Weights of a small transformer language model.
Size: 9 layers, width 896, 7 heads of 128 (1 for keys and values), vocabulary 8192.
Architecture: biases on query, key and value, attention and MLP in parallel.
Training: a variant of Adam for these matrices, 903M tokens.
MLP neurons of a small language model. Each row is named by its layer, matrix (gate and up: input weights) and neuron, and shows model dimensions 560-815. Each number is 500 + 40 x the weight over its row's rms, rounded and kept within 0 to 999. Numbers have three digits each. A neuron's up and down rows have the sign that makes its largest values positive.
Before each neuron's rows, "fires in" lists the words (lower case) most often at its 100 highest values on Wikipedia text that the model never trained on.

fires in: "is", "was", "are", "became", "hastings"
L4.gate2185:516513507554545522519565565513575529468492515497536481545581445446515454543539505557457476448481473532399492508534495514499438502444531475499526523530513509548456505475375492464483479494530546520559390540529487509541502455438541545518535507490543450473498480507436468524438477497438560428480504483532580497437458429516508521528513550524466541549494484503577464457422530531441538492515559548526445483528491418465515483485454548539489531498508430513486442473479503447531555493484503500585511531441471536521531468463559406569575523481532489512426527421575529501488532549506517476518511532452452577516421572516443499513540589533486511405533488540488518513534507476483542456481418474527447505574432458525472454575432532502529514504413499468554470537536455478480522478554464
L4.up2185:482612461476522499472499499471510573548479513528483535489461419453493493539456489481593514472421484466560519538514510473465547546446450478419556537578469495491515478466418517484524498452472459513486469542492500545523541412499484519490482503447554465486449456515507545439493529535433495449483490467541487464515455581538430491485479475472489520445584510562464540525487473401511443435465483565532502476521506540444532453501475512529466502531423523491531485458556513460444442549460488523524561451525479510459512518494534534528462491540492500519465530482494511495456439386542519545580529522478492467477503560529477519495504500417514451495524485483440441497466525529497409484431424460510523477529483502444462406457505471518482433444464453440437491504508497482450528499516543

fires in: "county", "state", "city", "kyrgyzstan"
L4.gate1845:469508509552440412495462524543495453435442477513463491521478461572456544494533529459536498518506515507510443487475431505513597412549522486588534517501474413463524482526502458492516505530488514589538523477542460561487495412569505503484505496540504516536479489463507479539557469506494542495526594557485473508481522414509530488463560497483512536415428520519504509483542579565587509544499382495550456534504495558503472515522509504511456487539466485561563396598493456467434469463534550463502499541569485431465536489540467521540563485521515500503505446461434439515558427443520454540532500417562513534458500472459519479607506496490492573436451567503533468522500471536538439473498440514513610549464439586479491549485502498498499465427560455503500484499447478542568451444454571
L4.up1845:513514465420416518531536541439527509494566475503436543541505472480515527510516528504473493482495453493529483459520472616470514553395480420501495509543555479549502479522497449442463513463447509557577483464489558411481465454492608470521456480592498581503539564478444454506526481537525492544503503499494470475444556525446544576591534484553444542488468542534539526517534555513526552470543484473486511489516536518456514497525520577419509486522496478500532512484447520565464485559527430451511497518497488437532599530410507491506457535470506468522491520518485492482445481554534473493532443512534572575454463467515512484508492459530469532425511491420484507560548523461451536451515584492503512505516442534546509488491561509529507448424421403496479525589491485530428494454530530

fires in: "television", "board", "computer", "tv", "committee"
L5.gate1078:470466495471459530427506513505540567531573555523513515509504520543505537437571507515527517504530495465510394472533530489509435509525522480542523555489524524502481464503563512503538501497465556526490471482461467459465519530510512499491564461504486488464506475447502512526561530506562518467474467451478547559479468545462526558460499459485541393527462462484479562389458467460539475501526494535524515533496498416501482413505556463556531526525496436481480479545580528542552567521439550518492488492489468476515417536471473492536540425487488526526499462540497503456472512444465559506471511520514548542460479454501551544469454475475479453471537479494513500543499465500489516413504503543509473448439470459583474499492488484482554487478570483530529447505458531538485564487493473
L5.up1078:481521526521501442493499473415470529519484496531525406566439487569485502526457547510518479499535566586512465548526548445519456502476420479523524508530475483489535496514531501505451511557545512572559498494455535520495488600523489480518492489508458507474532426489481502557552477566473515476568439520452526474488495492517472520525459539496563511509543503537505474479492408482536489449438473586590498520451483465483557492498516499453478477511481527474499495542467558448461486512510469457545430590463441476414514502535494420490474532436434441499557511449439529448460529498505481528588531469528525527527586461475521515538536549473521554520479504463537410545486508479512530534511456484510514516535466491463524512470412566470451535540484468475564486493588493481474475519616525

fires in: "and", "or", "but"
L4.gate401:567562540455512518537438477521540499524519443501486549472518526537415555471516489571492551464450465450519535545516546489500520473509448426446561505433561498498435532492513457516539534481508458520482482516502487492447540460512503476501450467481539565528538572511476487491462514450464515531481470479422542445503484448458485530449470461544492491503545509575475533515504508525442522443536532431536560545569526521472464498537527411501566455577454518473449489440514563488477491477477519538542562508509509474478533497467503597500491503510533467420427502479462443451557447512542461422512472558538535522476486433477501539488519493487483430477535505538477529542509495526489582547488459541533494488483514473520502469591521450347508549534464494486521444450425435546543497457527491
L4.up401:478495485496536470483427559495468607544470468524489440427522509485545494504491518552433522563441523454483487507505488512492473504470451467440499480484568520523471525552505545534508552545546463500532523482469431519513512489445575471524457518556505503455476517486501465458521497450508600497510498405521537480494545488512507471479518481524541532493542474537493469458371490539427455541441499443470527490496575515452505553448540528518477544547488603484544500508558516465449552494535560460518523527489494487541454452462504522498506562535440397444485463449550481557597515541508542438478470523516461487511515512543493497540556644548556446512475488516554495479545521553545515527527474557515508572488518501485504486509484515564486514499525515526587419532532514517480511486517554

fires in: "to", "at", "the", "in", "la", "by"
L5.gate585:569592411466492485487486523464458521577560504468516529463560507448467535513521470508492405459481493496544504539466527549537498441526470546501545491490545500422520487512498459415556550513535471480500505501522440454491483528476478460432544493482481488552528556479471468487493479510495494509510600473531497470472547470465598579548551479557478465475493511563477576504495536491615524509546557500530569471498501499488467518481501434464456541504484484534504613504454564388498444518502482514487563466508452479517531503417506553504523460562484528461487489432440455519534458503502471506526507466501563558473439477504488468529481466477520492523486562415505534509547525467433551549535538492497532487517532528518527505458554527458489554482476516536545494525508466565464523499460521
L5.up585:542443571475518509490521464476553509559548479528550482528442563445450587527471593558541468424399473457535469494519568504482554466450465423452528523510527507480476451514484446573480498499467454499430518453532532456597546433530498513494432520500535483493501507548469503532533487494510432505460515533439487444503560510483513524532476467491464538547437550535496494502566469536471540493473512456483533533515506482449485480465446562492476569504428582476551444504511510483493474500491502500467552482535546526521515477470501511451496517460543477419455469487470524522507465466595518481511512507520504533514471477490492399471535531506526496450470449514518526557467486579510552524459446508450515554521460412509497507442492487512499507544497523445451451469465536485501484477576515

fires in: "and"
L4.gate940:565516500548477459526450492516491535443475484488504513566527483426450515493536464550448469457503499532480586536493517570493519518459469437510525472549533448492501480519476455551390561535502501523590441456513430515577544501466555481492478520532525555438472529458452458516506561439447450431513489454440535472567515469543485510494563489504467556494498420474580525486512464433535504477568490537515527492404525507440468421513529492517482453515439453446537458465505527530460502431487523431460489511533504531460538447416518503505513503459448502488488449556480457500539479462478608533468437501561469492498520442477549554469479512544548533533479570446500552533562454557497486542487503556485499512519464514573447454496510412438501508478462482531551514488490450509463482430457476
L4.up940:443545551500499536500511515463520542444537492508406428431403465496441522523481450476526524506491487521526493543560576462508474450484513462450526508450551526504426574584469478517525482496484539493483551529511452502449558504515410551513536492413483465500499492462520500499509595458527525509473510449516576435460536444489487454468476527554550488544525533541484517461490474599569467427515532474485567499543473437493458477489484447542497477508461509512454517484530518565458592541455502560542568540488556446542506482520516535460436541543518435449513499433542486459489550567508481439477540533553470457519515467514554503457549494530507495589539518525555487514549427524496518464568558559506452609513496495463490515544466533519578480468558488484531468534480534501509508500483535

fires in: "m", "q"
L4.gate2209:561486593500501482486502530569532507548445417499486476477461518486501516505492587525509519523600524499552537464508513523521466502472478393561488477457542472509522560545422483445489465495507500460489505428514442422523592500592459440477564476447539530470475492504509532451526586496460473466478476513449504538463601448522486557523581537535578439493430514575480526440519519542460473486483542539473523493498465513531453429581518479547512562491520449532475414489533464515551444438528487485478438493586464506478478480454470433491534476523556503521489440434504476469504496499493517451544523546500595568457460524518524546520468508502494503524462523524505520572439455572569534566437450479513502450518582542543501512474565494531502509538543525512529409506463525533540439466492476
L4.up2209:462465508489410489490491507532435510475510471457476488461527490514447479478471539395402486613446489494531572515530474529532568470530514466497474484434433503476464524461487523543520482488570528494512494541499542528492475556447535481445561533630462504476475543470466538543590442473530537460457519544488481495447545532448562526518497526505534540480539508519488520491496488545587515465458507466475454636549463533484492482546531508578519499516547525543500582483375494448530531434429441610456552464525501508452478495529522483426498516499600496467536468494457460487493516542432478480478589491451505520524423484457488519556477444577465495474514490499416425491467494530558588527537508476484446509444482507556569534510480495515475468483517492444503485539495568435545493504514443

fires in: "at", "in", "atlas", "atmospheric", "atlético"
L4.gate1171:468551433496515587508502506480508495547454500475490541431471422428413526524513531480576532479461518503568463551461568533484488505504466493516500500490506435503475510502547510547539508516450477480555526513495463510525536499551476488536518477481507523513598493519483492459512486486556507540507490464453470508432575470511484433500502517555476436516495521493480499538506560495503516506516470455481507525475485445538449529448420557404488529472507566466561478427551485509489465476535585548548520458452467472536529489546426570448523533517548552503465583544561447499505453488448504543513555437504434489567600448490515538549485474549540465489528505522474463502509471539432541437469512534471446506454551471550491537485489504493455536505515445467478512506488438513479470522523435
L4.up1171:443541516460455577523475457504489493452477488544465477494508461518511581516542467531448514457465534503536426523480460496479587516506507454472531464469468489511519551435536536577472479471450442474519463621474539448556591507478512501458536503489421546519496512536447434524526540490473472534477452497503558505438444568506520398504470490567500456493453502501513550529532524473497511438530592559480504493526514483481467544440473526469548502521498565479495569433534507530558541445510505568529526431490517490541495471490498545514493525547524549501460553460486481583523445517573568540512540455550505521556608505512493578465491496568455533479486540590554489500527435547482512507474458517504421556513537534486517501473498498517522513541509543423520528504440503459470475541494464

fires in: "can", "may", "records", "could", "is", "was"
L4.gate835:495429558515505509511498490461560547514529497510527460492501489489466558471591473537456529511539490516511503545541569538517495473406548578439517493504567484469462530497570498486482499443431537505531513475483491497514506511450464498470440472457482492499532487424522457496544470591593551508497544495508569512454495454482508501479479529555475491494452456503468476506495511433502527514491504535534507573495471483372532552484539460489393496445499428515407512424522505462518507418521562455498474465480505520576420470511487481532499521555416560507494509470465469458530563508448542470577581511543515485457507490388461500432633451493446442459482539492501544499482461433519467483450459542527472525505572491500497498571483482448551518499473474517478469460479431460533531428477520
L4.up835:466483455522511516560580434421447529487528464540509509563544456544455514573513480511504567567504499467423548491578539510455484506521453454563517536542523468510579524545481523554462449462486521520477483481495533486491439472543483509471473502497486447550498474539458499453562462507549497540517538557539480511546550626566560497479489541471527456445447426500505471497519509514475484491515530526465602504451455510490502547520582521545452483567523457507485512468484498458507405476470410490475518443481523492536459493516523494490568495511506517522463469526486443516460490561491534469446500551536490501490488521480439465457526459520491490467518465535401433485480453444492476512533501434543565613530570519465428400469488482488456479449476492491514528509534555534556508483566488

fires in: "west", "east", "up", "post", "uprising", "south"
L4.gate1621:503532486432535562552572471474595573528530410532516530477527371484479446442533483509450510480429499547520466468507541449504518481501529449550569538508501526431481472467461495500520462467455503507568376570485505514533519526513565457504471457448503476507554554458445462510490555480480535481527414502514512550564518465539503495423494421471452546465533486539560463461494510523494545455553498551555517483509489411534573489487542500476516440515479500376486543494495463463478477489550482544511575493475454550498541532454466558527505495436489557476507520518490481504579464438541447469485467507495538475513490514427496526565452507476468490456523530542512536492457484514532481550528488474525449532519519483475514474463532481381514521475478445473588569429553474509425424491523516
L4.up1621:543441558471453569461571436528535534478486528491529476539497510456435483542528545484475496455438498475473471501515494559506449458521459513471418497425538456510445541522536494515515508488457506494461515544441480566497498599522447500565467543525479507509590506451596450513471573517501492588531513522518496517551502481499501472520517454517430413465423465517477545515478567484516456462498468477522501495486411559515486534417448503560519420509479478498518411527469511477452510407500513506551542541508472497544437494497447475482506556405450454505459503487542459497551425517414533477476515531510516454453507629521469442486472545553480561492478493514502575513437518483446472539548515522558447630540432485447545533565490498493525521539533534470515517453527499481479454488519501

fires in: "was", "is", "be"
L4.gate361:550489473465497515488546495528489519432531599504535511470475443556443480544547518547465489498592495508500490483485459520473491627542557474494509524543531495378520531536516552564507558469495470516515490482460518535497487485478415491444516544455576521442505482508460559522487444551480592516490578497525478450518586404485532453492546528474467463494482529495447451499527468459526528513515459568508526559556488435524472550511503516431500465493495486516499512483448544516446492527508479529532446490460430531569484560567506508487551426503527545520511551461537418453514510552484484425480542456422530514523437431533478505460598555464479469429533506510464523516509401465490580452514469474528498523439518419455506496481460503565500477534395494520475520491460548446482542477515492
L4.up361:561502581512489432579544493520564480525435384547492415454523547511458556473528431547535525552533457455517538446516512517564529524575530426505419541540511491492556510479513430504527438437520506503480436516474554461567512471528486515497513525476605468495420479546463503539467478555503512473476492501510498470494505547598487493459543491501484584469456527441511462477502466521464488569515528473529480456470514500507467470439552470505464469457476530492451536549512508523508502511467521568482469459478456550475512438418542470472471517535509393475539457514516531534507553536536491563491483565515486497517508524523467520540476493554516482406510520627512516521471588541473489510502551473470551478430530496520465471497557488474496464427485444450491514461507509472479478502548533

fires in: "each", "up", "per", "down", "uprising"
L4.gate1025:477575377516494501505526507556497467486454523488554565487520416479587457408502487467555517473538555494445549529448524452522437578543457522536514512502464478510408478529478481494517484514470518511529519538453513515473487497487535550512543486453389475504437510530500521539410482461480498457542401492484528527500425491506447523469495506521471478478501485469540465472424523489458457554494487480464416513531464540531415519425500505550463536536521454447541535475497511474497513430484547521514521532551511477482519477463402436548484500545472520459485511480475570497573485492452532508499530465556489560568467588476552580497494508528491458512530487532494501502486531516454494504488450469534588547518509416552546500463515430499559520520514478506482505530412506474519456484400514
L4.up1025:423587477512567489484486510520570447440489568457458567531510477473490517478506471490505513494434476341573500515410538591523488541493431471431534458468486496534476460466523490517507547470524535492523521474497507489458485562505481526523446456496480535486495462502500500504507490439448538524508520534493457507483502510520525472482552490430494546433497490534462516571502469560544503486515486467505455530454484500525531477457449527491470525523555578405444403518418491485480548479468475464418445501460473466472558504473469513519441482467488456504441531529518524538530470539500565494504489471434518537533499505489486530561502477474444440482439566621472538540467569533503515547525534495517493439482534451458444522550522546516486488550436485623487576471492494491524504460539521